Weights of a small transformer language model.
Architecture: no biases in attention or MLP, normalized queries and keys.
MLP neurons of a small language model. Each row is named by its layer, matrix (gate and up: input weights) and neuron, and shows model dimensions 0-95. Each number is 128 + 32 x the weight over its row's rms, rounded and kept within 0 to 255. Numbers have three digits each. A neuron's up and down rows have the sign that makes its largest values positive.
Before each neuron's rows, "fires on" lists the tokens most often at its 100 highest values on Wikipedia text that the model never trained on; "fires after" lists the tokens most often just before its 100 highest values on Wikipedia text that the model never trained on. A number after a token or word is its count.

fires on: " F" 63, "vi" 5, " Louis" 5, "{" 4, "c" 4
fires after: "," 33, " of" 16, "|" 8, " El" 7, " |" 5, " and" 4
L4.gate382:137091164153096076110067136174074107170111153127177112096103126116087092133126174098055132115096110167097149127090088147093170106181087087148044143120122143167099100172209124130108168088162107101095111107111094165111190127140156128146132095142105121103100102162068092100141158113156107108
L4.up382:095070123114139117088092112124139104158088073147120123095108101127085138080126096093112131123080186106117114118120074104140131126163137123138113170136128117130125122123090148137091093116085072065110108104103105065112105151145095177127171139176185152127131088123127100171162162090152140194

fires on: " no" 23, " Ra" 11, "ver" 10, " No" 9, " the" 8, "r" 5
fires after: " |" 36, " " 13, "." 10, "," 10, ":" 4
L8.gate350:108171105128172117104101168096117087144156089147161110129106112122096179092130168113142097119133116095199190062125101136135108136172125151172095077120189129172157182121183147087097133182097120144176119094097114094126163145085110072122104151151142174179118173126113152076175101089069147105
L8.up350:166146197123150115091129162061121150134121128082142113159128143080096099095135162143096138025104109125161143155126099094135148155195073113178116158078150144124065127137106150110097145103154142153142113165128126108137130130123082081120079131122137150148146102134110106057154137152074134157

fires on: " the" 47, "---|---|---|---|" 42, "|---|---|" 8
fires after: " on" 32, "|" 17, " to" 14, "---|---|---|---|" 13, "|---|---|" 12, "\n" 7
L4.gate372:142092088096156139159085189099153150090144130165170110099116104102069140099132132148089179140164115142086190132122049135130175144141076130158155031152084098140102104138135161139098139086124131088128132105109149080080159128098084134205127116174131142152134109162112174147140166126144103109
L4.up372:137121112134146181164106127139147128107109154163127143153116095156166091148118169155104148190103144120134125140132098217125158153134180154070099145171123089190143140100074105188084156137128154132149114161104161138155093114104127121092139071158158142105081134116134110115130128132200159126

fires on: "===" 47, "′" 16, " =" 12, " (" 12, "See" 6
fires after: "\n" 47, "==" 4
L3.gate140:100167044089135090159135125189127114142138123172157087174152104098101076138127204076069122160108083101158171103189127186164079101121102098178079124146125135135128134103117138108113136133136109111146170134140136126164118128190133137191109130136141135154113113114138145105132156114117158067
L3.up140:140085172112184153118146110154073104148127084123137130185124134121073068120133105103123115100144129124148124185051135176118161146152096119125145089090179138099089155168108192084173084159144122161106155148093068153116144139142153191137132056105120108123097159152155145108134124114115133137

fires on: "M" 24, "H" 19, "L" 15, "S" 12, "V" 11, "R" 11
fires after: "\n" 45, "===" 15, "*" 10, " (" 6, "==" 5, " \"" 4
L5.gate414:108153094114160108117113162158145143138122129130129123124168130151002136063109116107157109118132194108126175072136132098132084135149116102149156087096177129153183225116054158122053110081069139143074143112062112115099131091100186127176089094178155124154147062064128093144151149121082136131
L5.up414:144151091103135137177225127146121110122121112104208152116143130123104131112075090095136130067137125105130166110168150177175135169177077075111164093152138109138145116098136074162126107131143112100193090163090133040110113130077108132113116141118136157191049165116089070072129144141191131123

fires on: "app" 24, "vi" 17, "ci" 15, "Note" 8, " Total" 7, " App" 5
fires after: " " 29, "|" 8, " de" 7, " Di" 6, " De" 6, "n" 5
L4.gate329:127078099113168111113100132121125112186163175118168130140142142154161135144136102081105110179066105102140169130092117150148105143118097095189163086126109110157116173162124135185062141126091118073140139123136148148141192085138111114176101115142072158178148165092105120187129067110120091133
L4.up329:177156120121146189152159101129098111103123090177118145080121158179083111087182105076164137142099155095097150095111111127178127125075089094104135135167083101156118155145131099156193175113178171118116181115133072121114145147125106111104149089141106134150155126128145124130125116119127159145

fires on: " 19" 24, " 16" 9, " 17" 9, " 18" 9, " 14" 7
fires after: " |" 33, " $" 23, "\n" 4
L2.gate199:083087163203151167149193182099152168137105162153112122129129133069092158113166074115109142093091175126166124132114126199152094128089083170080119151118123115152112182081109127094156142090117104073122150173118155099156152105124099102134066128136150070107118149125136074052066049108111144163
L2.up199:088090108156143198131141089128102181111116155130102131197135111073106125153101097136101155124085134137092149161096079164163162110110053133123125179124082156164151095118172119138110119085133094115130169205093180127147078048153109094130109086132139084044146144172146112165138075116088131072

fires on: "S" 46, "N" 17, "See" 5, "T" 5
fires after: "\n" 49, "===" 18, "==" 10, "|" 8, " |" 5
L4.gate37:162130148135133083127149142101131144162128081087118115165186083151092104105099122130150176109126138129151178096153099130111157159135126111154134116146147120171129175122093143111111137071102099110113141122117122099120157136117124121099115133140060083209171142111132161152150134128088147119
L4.up37:167148112105196151164158086142054101146121093138152081160148091126113095129169148094131134096144066085065144098104074146201143133069078138191086147113109135110160115136145123155139109089161142111152082165124148094147141102130102137085158160083173125184171060163118065167092088114183162116

fires on: "p" 51, "mo" 13, "." 8, " and" 6, "-" 6
fires after: " ca" 18, " Ca" 13, "C" 8, " Cor" 8, " C" 6
L2.gate2:091162086157113132094133178184113133139160136142114089203162125120114104114093078086130129151158146108172207141078142225156167108085125134100127136147193155078150131099076150126132115138124088138108152084075107122151097145107164193136129113177123071114141147117141129105117142126123156103
L2.up2:088100126207138088130120173083081175096171189091126147133078061156153198087195108151107141193136128153156096167186139098146087117162161109149105142116139128138082167138161073097080132114134148147109142090157101145136108114134124197092097070135150129073149111094163118106112134099100148139

fires on: "duc" 30, "li" 11, "id" 10, "i" 8, "See" 6, "il" 5
fires after: " pro" 22, "s" 20, "ar" 6, " Pro" 6, "ent" 5
L5.gate276:171121089105111128100154132152106101144115146134132169138174132156078198124153128146142162130135082140197115141148131146152081131113094106153127146110158164140093093108133150086162125136162154122128118088152130078085139176188096123129115137130127152135163095141138162155136056128087117089
L5.up276:165114186134119164121135137090117145176143106053114133089135160136048148078120099144125112131137189102146125111133131113153091122105159123148173155129099089155134123103077143165132141107141125143120179118118085116128102141054118128122067203096149113144082119132144187080108090114166162078

fires on: "v" 32, " Ad" 25, " At" 13, " Am" 12, "t" 6, "Ö" 4
fires after: " " 33, "." 12, " |" 10, "," 7, " P" 7, ":" 5
L5.gate277:125116103125135135175169191114108126120141147144147154190148094108101160127107104062169144098151098095107130083157105104149147121164127199147193162120108121154110104070131126119093161072114187139166123132108116133116224150117171098109095098180126177142098145109139119201093196090106101131
L5.up277:154178100148124150059134114080040184141127119121161076158147179118194144131108078161060118099158065103091165113160150184118176147139165123136151091124159128134154194132125126099099134144141118157126106111131109131115139119064110162155146115132117161101166072144124214113179144130063125115

fires on: " he" 26, " she" 8, " served" 7, ")" 7, " cl" 5
fires after: "," 36, " he" 9, " She" 4, " she" 4, ")," 4
L5.gate315:087164051168159158158137110130131086141177075129108175157117133111091130088109113118123065113055124118173111120114183178143153113103155145117138080095144144118134174164135148149153141114092169097141147152122046192213126161088131133158080159152136169065196099095167143076107104066131151092
L5.up315:128104098138075087169109128118134098155163053121123126111147095117144121153111117113125111127088172181078155149063163157083173094135098130179104122095126133158097084106187148126156134140093147165150162192123150108092165139166255147155129245115113137112138159076188159145112085139119135172

fires on: "d" 31, "wa" 11, "%" 7, "s" 7, "t" 6, "ho" 5
fires after: " " 54, " E" 33, " in" 4
L4.gate82:095103085146121194177134134133177122163088084126151102169089164091156115119131146118110139190044189089117174115123142154090161159128142153110131090177123132045142114147157171074127133088040168117106139183075112105145104132106140110097115127199157077131138120063144138103171125172125089101
L4.up82:099188170125127091107114133172122197100150121099193122116156087216164128151126107147077113094052214107130129089202143163125147098131166101138128126122094167084136143136124100129086122075084138102067117155092148102148115156095127115155133078113162140118146090079188143100146121094112099140

fires on: " T" 35, "et" 12, " Or" 11, "el" 11
fires after: " " 27, "|" 24, "-" 15, " |" 6, " (" 5
L4.gate296:125207096043143058103170129084146105153109109123173193120200104123186083110135119131120166117126118125170095100072097117131107128146084106128088104202127155145063127160172156099113168077131097112069103104148142130120120140192179050134129140167130136117094100124121149116202108124088096122
L4.up296:193154154105092092112116143148055157115146137096171158146129124131166139118149129100097076061048132151075176111137063155164079112188070190137143080149079133125141111118165110125154151157074227164137101122136126091137108171102155137101121130142083153107120176140154088117110129150104125148

fires on: " Do" 13, " Di" 13, " G" 12, " I" 6, " his" 6, " His" 5
fires after: "-" 28, "|" 20, " the" 15, "==" 7
L2.gate471:120100127108161156143157151128139083116119115133102105156151101119073164121175132133168187156158089167119159081088133131134088130095132110151152145153079107096112098076074106166141134119065150079112105108102130082128124078103178100125083168127084088131102141184199114120113190121162139112
L2.up471:208215080115122154114141094137061150135129140180164098138090129079189195097124119184127142120090157106129118109114085168172148155130177177141164149132096117135114119046112155118107147143112114146110136105129097116152158129119165162190129100133091115118059143089143099094171095091105155126

fires on: "ru" 23, "gu" 15, " 19" 13, "," 11, "20" 9, " at" 5
fires after: " " 46, " (" 9, " in" 5, "39" 4
L8.gate287:150088090118148087102118138128168102107078120158120112220081070168102086125166104097152109082119115154138145081162120133153118172144158066170125134130123167184088109126126115168143135124078182118126145125139101123165153087079156113158110112126166121083193130072107136089078179111127072099
L8.up287:130202184111130153130185204104140126072113105069204127114152072065111108091107133156139192135111190124121118132179159091112080143106113132173172170177137147116170175090192134170119139155138150155060132115126092092070163107151086105129101147105169091091122123117123130101088129152132095130

fires on: " with" 37, " =" 24, " may" 6, "===" 6, " appear" 5
fires after: "s" 41, "ers" 5, "es" 4
L2.gate369:072115118171133135125105135067141147115103150142123172112157132074118139108132152103079165159123127178182152088178201168221083142141130180192178102092149165116091149140146166116138162099119127146136190070081174151152113178137102154164102094138090089113099098183172143118145102153130120160
L2.up369:170120151133127081139119144103081100134165156176134099154126096188151129202105107096115086111153141137129144078144164073089104126141087184145164129152099061125188152137149115081133072153170122115076117109161074176144121145114151213135142125057134162123154114169122114106144081136106146107

fires on: "M" 39, "N" 17, "D" 13, "S" 9, "C" 6
fires after: "\n" 58, "===" 25, "==" 7, "====" 5, " (" 5
L3.gate281:129128078100145141127159193121161169164103095140164144139169111128086168062096133102188158085148134119132155059146077155134091170114074093174145183158041133170158156056095116123081112103110094085110211168081101167139181113088097097165089096167177153141076189106152127150132130083149148096
L3.up281:129125105108196145141167126108108093123089101121156134140130133115084137112109136117114102102128112159099096130101088142173096148163113130142164135126057102130123195086158147094127078058131122136114136134109146109136125113121109093175102048079096219078050137158168184122164107079148138121

fires on: "-" 36, "*" 23, "born" 8, "í" 4
fires after: " " 66, " (" 6, " Do" 4
L2.gate413:183115115169111119129158152101140110126207042081092191126087122186093122133157143154127095130130165104171167044087109153109136107094118153103136140151171139193129152135134138100124098092085102080084133100102109153090138135146141124104134139131178104096163083118072108138175102052129116114
L2.up413:108125140105118119180131128079144074132180080127121126159080082120130137139202095148090049154106153114137144115127127146099210126095139097166106095154122112125134134146088123185191111094166153087144167142103162118140103161085159096086117116122140065126124108170114101077174124147109091152

fires on: "in" 26, "---|---|---|---|" 17, "W" 15, "ty" 6, "ga" 4
fires after: " " 25, "|" 17, "-" 14, " (" 14, " re" 4, "per" 4
L3.gate210:160108106109170168183143153133112131163119138155118076059118106090128150094117139183095103164091177123094210063089127153115118151170059142164123144159121133164122081108163107148158106093127169087105142094144124132170146097087136097147092094167136131118095113110169065127161131115169105105
L3.up210:134078152134212172179137173149087107147165165094164091098115116148155116140184131186129122133100174119097136092130122158157152145083125137169123136178100128145074067092157131157164138115198147123105179119138153106134212074094113083190119128123156092080119135123141128080171093166146091115

fires on: " \"" 86, " me" 8
fires after: " |" 38, "-" 20, ")." 14, "|" 8, "." 4, " /" 4
L4.gate397:089156112117119115165159157170119100095119125104166132128187082117161064160147126064048097099141134153153128125140137119162110084119089115162116111184163117122084129134197185066099115148082108132136173078146111119161139120122060085180102097123136126140072106121153139119120102101128136110
L4.up397:187143137107089122057077111136145113122086122127169090114081135161150081096105085107054133147126086113091133141183090103140065077099108079097129104122120131100092130196139136135098172137154098182152165144122104096140158143123127109065177079150118142120097191176119130165119109122091177078

fires on: " " 92
fires after: " to" 50, " was" 7, " will" 4, "n" 4
L9.gate75:141199081143097102144117134103133175129117035123108104106107125162137177140090104114137089159188108172092128109169093144092138149090113116161099147100139149174123158120112175092113127188102191090146183092152099158109160111101133160084114132139105138174188139120137142161117085117114117120
L9.up75:112149120170152097127112124102122131165171181164098143122111107143104104130102096091139135157119145180133098112112099142114140123097146058106162106141159064148118110149150125145114179141207102102128114157154085226097182128137065100093129122125157161119179122144115128193076124125111085146

fires on: " South" 11, " large" 11, " local" 11, " English" 11, " West" 9, " All" 8
fires after: "," 15, " the" 14, " a" 13, " and" 8, " |" 6, ":" 4
L2.gate392:122061074105128116119130081129143121151162083163092175115075105133154167104112136140120146117133091126131145151160090083062137132217114129146053118168126129154110201106133125108129105132114183129083145139072070143135129107092178109131111153142019149122050136079129143142160136117138126148
L2.up392:141116141153192148185166148083106139127141073103143171121100123156143112116095135186132143168120096169152154119127112126143104155101149166185136125119124115097132141159085139110104127134167159144117151130158147179146156027127115107127106132126113077136121117117065125148175101147177097173

fires on: "==" 90, "C" 10
fires after: "\n" 90, "==" 10
L4.gate39:115163092103141139076164155142088131170144140118198096121092089089109122111133149147100098085161150061146122084179095180144177088114161158116105130207108120157122128149112157123156150126151140160148072110109125077139071152153154162179103099170084125188085103165133135093176157099143116079
L4.up39:163134182076119103154163137167125145110130201131159120164164127124092112160119109123081175137148134153138082129151128092089085095175164224097139107106108104077158075144149124156087125161143117100076125126078135118081147123136137157101123096135109074076127177106158160073092085136123078129

fires on: "---|---|---|---|" 38, " +" 20, "|---|---|" 12, " 19" 8, "er" 5, "ab" 4
fires after: " |" 21, "|" 17, "|---|---|" 12, "\n" 12, " in" 9, "---|---|---|---|" 9
L4.gate406:205153057116135096138112136142127125116146125160169117137141152093161100163119111126129122157074144181107128088130070188073151139165087172113093103115205178149118161169143111141188099097154124092071152143138119197089135107193136150118080108156118146133132118178135179133092096075148079128
L4.up406:145091127157142088134124136149138139124141153146142115177119134173105075075089131152076132197113087103116088152051125094188133142122127081060093153107099139150111114100118095154125167143178128169155096125096137112100104154177110217069170115101113093078065117115144147155167138094147118136

fires on: "===" 72, "====" 16, "ception" 4
fires after: "\n" 82, " the" 5, "Re" 4
L8.gate428:123046079093161114164119151159113065118126162083171171114111147133131149114130149146123167118146073150140148080136149085088088124158107167129151080115154194144094081137080109050172155067093129103145134109143067117129154148169086111179160152164081180124121127144149197126093151114120169118
L8.up428:131152120077113135128117133160089082105129188113112119131174152105114091111112112153151149115138097109108168135122071121061202173172157142114137100162166088093053114132091108085157080083108100127148112152135183106151091142108133103135173119144090101187148122158058164191093135108121146121

fires on: "c" 26, "ta" 18, "ci" 9, "vi" 7, "pp" 6, "pen" 6
fires after: " de" 57, " De" 12, " su" 8, " dis" 6, " Su" 5
L2.gate108:112183116165110101141121109123188131162149133137104207188090142115094091159146121111122091162136184113124083094139146106126090130149192129107127167165091146199151118137157121163137084111133142164115088100106112154150162114161148088172106099162111163151118166069067098153090122127136117067
L2.up108:177165120103146151101130142084123183144128141080093111143096131148137142153157119045168162171085108130127122070065132108179066144132121124135144127161122183167141167149126110184171244134149149110070142098125086115077151150099114168119078138152128120139067105099114149063117139130148110104

fires on: "B" 48, "P" 31, "on" 7
fires after: "\n" 35, " (" 19, "==" 18, " W" 8, "===" 6, " \"" 5
L4.gate502:094157124145140147123122172123138126118143190111185133155119121169085169122177142149150067125196182143090117053107148175120120167155078094160137104109089101182107138102086106136134184066100116168165067167113129095117164095082146084116149087149064137136117142104128133124183101104117076118
L4.up502:141108095089101130112196125159114145104107155100169130160142144152086132161134095092128116160105144154092177158157081106085153172110094075159132101131100144100123121146093124105102127088118151079109127160125169115146167039120110144140172140108151134101156116081112108077163083048079083200

fires on: " tr" 41, " p" 24, " Bri" 8, " Sa" 7, " wh" 5
fires after: "," 34, " in" 7, " a" 5, " of" 5, " for" 4, " to" 4
L3.gate261:117117086122129086114145151169145101152165090130107123152131100084172170147151120110102106187096198101127159074076114153163112105154140113090103126115158140168111133164093171107100126115123123134170146174104130136142151112181122153067124089182075181167145162088077102100107173129104085164
L3.up261:023137133052175171091110180086141136121160101144134150135133104110073122136102102045105070138069138140078113153149103139171104112107142153179175103121103185108188150143150086182105134092148092099105045152146143150064146176122169115167106128086111128111154104104093102114152138093135116135

fires on: " F" 34, " f" 28, " b" 19, "st" 6
fires after: " the" 38, " Mo" 8, " second" 4, "n" 4, "ad" 4
L4.gate386:110113126195181112168179114101155131113097101157163152123153105142117107148085101133095109117096145120157178142165088130112119053111141117133055163139087095100143095143134094082168094151138071112128089089087065089173062134161072139135112061136150148128103131134173148150152166103161093125
L4.up386:146108119108131148105152098094152129162106116145140192072153074165140198117133142151131125109118165170097171160163133115102159115165112124141159204096089099123150098123106095142146161143107100073126089120164121157055109117036123145075104069127113114106127151190113100133141098166231122164

fires on: "---|---|---|---|" 42, "|---|---|" 22, " University" 4
fires after: "|" 17, "\n" 17, "---|---|---|---|" 13, "|---|---|" 12, " A" 8
L2.gate336:052131113150102129184148179086090143115144109077104118147131117081126130130161155131139092136101121161127124122172155132127156153093210157136124153137096117154075137084106115184127129124056154151099114072094140121138088096101132147079068101169183103105190140081179168144112147117102117109
L2.up336:135122119123091167146154085130158105121124147142150127146153132084172203081119166139156145079165166114114136124075148164141167147114117158064094099177116122193086156222129131167133094159163148148104113142087113093165100111172108130114133177139091112106108093198112145161120143099159151137

fires on: "---|---|---|---|" 41, "ce" 19, " De" 8, "s" 7, "th" 6
fires after: "|" 17, " Ca" 16, "---|---|---|---|" 13, "|---|---|" 11, " pro" 6, " " 5
L2.gate296:159104109156132133158112162129148183126161164145089174146129133145117150106145127124135135154092149141158135146069099193132124072136162120198115179163142092056092122162083063109080114181139140151100200091080082126137137094145119147106066144127122043104133101071149068104203119108165154081
L2.up296:137162144073158146104147115174172154105144125129122123103176127140123134094147078197121070069133110111099135093162111154150123144108180143080147061111090122146109120140147086162111156135135128073092151122094092100097106128137066163123114125137137107162080151216100164116164167122132118095

fires on: " 19" 74, "19" 8, " commun" 5, "x" 5
fires after: " |" 42, " " 10, "-" 9, ":" 8, "|" 8, "(" 4
L2.gate100:122143125098126115160142134151068105137161089143141130122113111130067111123131109132114097119101123136113131070093163103140110081092129181141155117170093144162095068118143077154126104105115148143106157142088152125122158070112110118165046162117141087116180091125158136055070059077159083112
L2.up100:137172101127146101067133184065164094124081162099138098106136070162087121107132135139144194043139085178122109121122174136130118128099048100175132053091079166131073118151155126114167131078115097119138139152130108103110136183087133146109146127134129140091152117150120166060148106090138175142

fires on: " W" 24, " w" 22, " pro" 16, " Do" 9, " Pro" 5
fires after: " the" 34, "|" 8, "e" 5, "a" 5
L2.gate132:058135117132125177148160089144124146113133107068163154088080100127082153150178147149099124151100171128133146104165123126090121139082141138126116161157083142083129066147127144161127122074136095127088077140103183104120087125127146116084152143112128120156121090043117049088204103143162156137
L2.up132:168149129125107149140178087108139087127116109169133127107040186077092098149152078171106176143127164138142141082178121101150096087113156176129182100148110106112118123081163152077068161161136114161157102108145128114179068136188128118107089144119104088116160145098180077112106111159074144134

fires on: " m" 45, "M" 40, "D" 7, "N" 6
fires after: "\n" 26, " \"" 19, " the" 9, " (" 8
L4.gate352:134109067149155048172197150113112111132124085165163127116115121132075127146124080131108110085130167112129109048158094109113116124148083119136118088121150125104185174154069168110108144142148170164138141124096071160130070139132126138139092096162154168117153123048142163169119158122200117125
L4.up352:143135190119134139143172135100154085143145092142172147123144094174093125152145114089118123061154149106090146058083083141113162119083144174169130102121119116149118123164150159043189087097134176099094124117150105058085209155128096140147151130134181133093120116148127183082151180153119177114

fires on: " Te" 15, " M" 11, " F" 11, " Mar" 9, " Sch" 7, " P" 7
fires after: "," 46, " |" 14, " and" 8, " of" 5, " Ku" 4
L2.gate74:126158129191116090146161147106126139178125121135138131167107131106168119145098075132060074165175120123132116113091101184128133158141083118191133088107169134127049116152068133124173093078117106143132085084126138156133181052135175132157142103137088144158089143098092095082115148111174080136
L2.up74:126104126162148136119113106161115143175113152051118131159107136130141100114082077107190148201175106091085107135157100143171150134094116108129156102113133061139147137112087137056155117125084116112103095175162131119176083135132147127151104144143152176158057127139139097157129159060134128078

fires on: " South" 21, " small" 12, " trans" 10, " young" 9, " North" 7
fires after: " the" 19, " and" 11, " of" 10, " a" 9, " in" 8, "," 7
L9.gate143:202150080092116167087148117158178107125142052147119143169091112118093125221166163136113149108121179101130143150128096130107146168119145092128101143137153131128128133168119136053164087144080014161127096111149089139096101132122097105137146169120054091147110072139097142109166107091109052141
L9.up143:158171150092179114095170169092049150079144113123137163131189142056110061122085111093132081109155082119146110115153125115113096129135130123135144099153184075162202161124118102117118128139107170127124089190085053159119081113100186158188115224139129134149124067084149119163129106113071110108

fires on: " w" 28, "s" 17, "ar" 16, "th" 9, "im" 7, " Th" 6
fires after: " " 54, " the" 9, " |" 6
L9.gate434:128135136128156135095106151103137072129185109153186105122126104161170174107183106129109108157124150187118110078132106108090053075124106166100073165146164141158161164126114119111179160109136112119131142187081078127136110100100097101160118161143123133191086138081197104088132178126079121112
L9.up434:174129139140186173111065189140136122170108117117105126133178052086112169105095176106100109176129155077163150111173157129136120147075128194136148117111157131159081160068130102145138141166081190134105196100132140094164167127121124088094084108121151128164207099087125102142205134171157108092

fires on: " On" 19, "ro" 14, "l" 10, " La" 9, " close" 8
fires after: " " 35, "." 26, " |" 15, "\n" 4
L4.gate434:071144161127136079112121133110128134170133142080175109153130131161107160124114126111083099114096136131105168102078149107153117114177144112140204120149068148067165145115168111114135111142121170178088113134124121118148123134036083118082107124175145137175197143150069165122111135164080161140
L4.up434:121165150096182124091143197113187145092135122118177049126144141092122143097140138079080165120115168025107164099106103140147141092159115139151144143108085140159120175148089092173132174082123175143151161174125157092141176091131123133184145148175132113192104086187138104114201154161095177134

fires on: "===" 46, "\n" 26, "==" 14, "-" 5
fires after: "\n" 74, " |" 8, " " 4
L8.gate465:110118102149126145111092148146097075107157177141103181152109092154146096114142116124101137125145119116204175087132094166120162080122205218183089099098114170111115150112073131099178092132140182161092119105120131074151175169137158125077127093149062086159139184105147084068171080097108160133
L8.up465:094155094095099060100126153166105159142110080090146154175084114138102113093092129076124130151071107181072156117152167090137116151119129156108148158140175160132175119119202103099105086120076076133130064092159100127115103194070105159112144115161118103113133097088123154138162097092144098125

fires on: "e" 55, " M" 20, "en" 20
fires after: " " 77, ":" 4, " |" 4
L3.gate341:109150106094145048134132142074080101134106117167161102114110126164123147152113086132109124105059131141138113099171117155113106178107149160154099186173094126178149175104140119134140126102160172135092111137107084121119136116107114071139080107149136118160108118111179096127136056125164081108
L3.up341:100122123148086079119075196148090158079125097112128170093086175125130148140167126177084161111114152108133137091191121126172120100112181130164121150150157139097113129124158146153136149147141176065057124123117135084113133070131084125133114166150168139163187083010024140127120144134191147112

fires on: "n" 59, "d" 14, " Tra" 5, "r" 4, " member" 4, "b" 4
fires after: "ri" 13, " Ra" 13, " mi" 10, " no" 9, " Ru" 9, " Pri" 7
L2.gate106:083075126130137100186170147161133098136121159106154108197110144100104131091106178133102123119076150101156156092121159164112108141111154201089155155169118138121191130137130161109188139111166113149129044145123103193147091146147138101096095147123108119100149089151107055126114135093125095102
L2.up106:150153109135125099136159128058120178159122085167086140130169157093111129144171104115124123153168154148119159107100178205122116117108151161116123141173130164069160187173146157115112176106113174129153142132125140167116149070165138151130131181130128093110163096081152091136117157074106168159

fires on: "ri" 25, " cl" 23, "ra" 15, "le" 9, "au" 9, " wh" 5
fires after: " d" 35, "d" 16, " w" 11, " of" 5, " D" 4
L3.gate86:124151085101148090085136148094143109165097027140167109083114081093167110120096161101110103157124136137115145135150085123063118118170102145133070068158158102127142139151215131098107151120129161123153135180094116110125140109154230084125095078146152161166165160102129134105152114120129103111
L3.up86:110164167106125078146093121121197118136114129087159126117104118139135121111126148098108166123121115130158157158132174141127098173152120114102119138106095128092080111154126165106071080114152133109123127128188105128132185176134086082103060104147138097158136135160165158054159122151136116157

fires on: " were" 35, "\n" 11, " appear" 7, " re" 7, " under" 5, " before" 4
fires after: "s" 48, " |" 16, "ers" 5, "ations" 4
L2.gate282:151168125176144121163124140089147172119090125136112117155158142149075133107092120090101183127112130174141174093141101180084161144197088152213140184114079128129170068164128120072127147112114137102082135077137116126159163127158126173150102116135145174086150100084188184163126142122123030169
L2.up282:170008141063148117125087131142143124126172121123112146120155138190177119130177165120129095096147101103146144100115135132118044126128167147108168109156090099123181075097092099112162120157135124134118126142154110107091144114137140054123079149081136169115170172125098138158143106096117143121

fires on: " c" 17, " Russia" 12, "l" 11, " president" 10, "c" 7
fires after: " the" 31, "A" 9, " The" 6, " de" 5, " De" 5
L4.gate489:152157075073098094097135185157120126108104091107120152177155123125132141142157142097179125103141158156167162064140088127131140124163069170102183189196048152148131149127089095127107079115107125154079136110095135093109154125134215149195116103147076102129088081159152100200106148111138095106
L4.up489:099126136126106199162093105096130080117080176073064167158159169106062083120132168124138150141152108161082129143092174114136093137123118103165128168174118144191213077157070125141178119103104148083122145153137120084099099179137156086087102194135095120121117111123147078133173164181186162114

fires on: " he" 48, " He" 15, " She" 12, " she" 11, " and" 6, "," 5
fires after: "." 26, " that" 18, "," 14, " and" 6
L9.gate112:118100084128133154114089126136153113090153118122136144112140133076126166130089131079106103111133105075077095115112109108139070077141081081200117118120131153121143115144145142052129135124086141134115141151094122102120170119087110120131111127158083106127160098127142112127137131152083108103
L9.up112:089102197154154153164121128077169215116161154157031152110142060119163094135118097108090098089097151092154172163134099136110053131122137169072072193126121087152080143087099109111117131099088140174118110132148141111134108152156126053136103176134141089107135144120118102111116142123112136111

fires on: " " 67, " con" 8, " p" 6, " under" 5
fires after: " to" 44, " who" 6
L8.gate205:112104071233102147115066155125165131099108082098125128137108039186132115118074082165142054134146137146125144086080141145091108093070195144136135085102144147153114151075121126073126142146151131090130161168104079122129130144078147139147149127119131180143149084091110121145130114116061072116
L8.up205:104159063134144160126136106118141108119148150129082189157128112058037147157134091163139117161184097148108113101096151116118159102056057123109160112166121146153106160134104126100099096113100096092113130087100141111143159067147130119144116149126095143129141151206127095122099121122127170102

fires on: " in" 15, "vi" 11, "ri" 9, "ea" 7, "lu" 7, "ro" 6
fires after: " " 20, "c" 10, "," 10, " dis" 8, " re" 8, "ar" 6
L9.gate288:190145107091146120086092119148175128175147106169096085132113114182134167125205120109134147184128167096149157122121161124096092115071130157159116161087149153152136117106127107122142113175102189128114139140167126131137193164107121121132037135152131104078158108143083137121141127155106127158
L9.up288:114139119111167102045139156118136141137179096147152076086058150172135126185102120143180182082164078142101120041133137137134172109172132114124125134168123123142171151125182140117107089135121169152078125103124127112211092102136118082180106129152109141130178155125095127114097085142071168101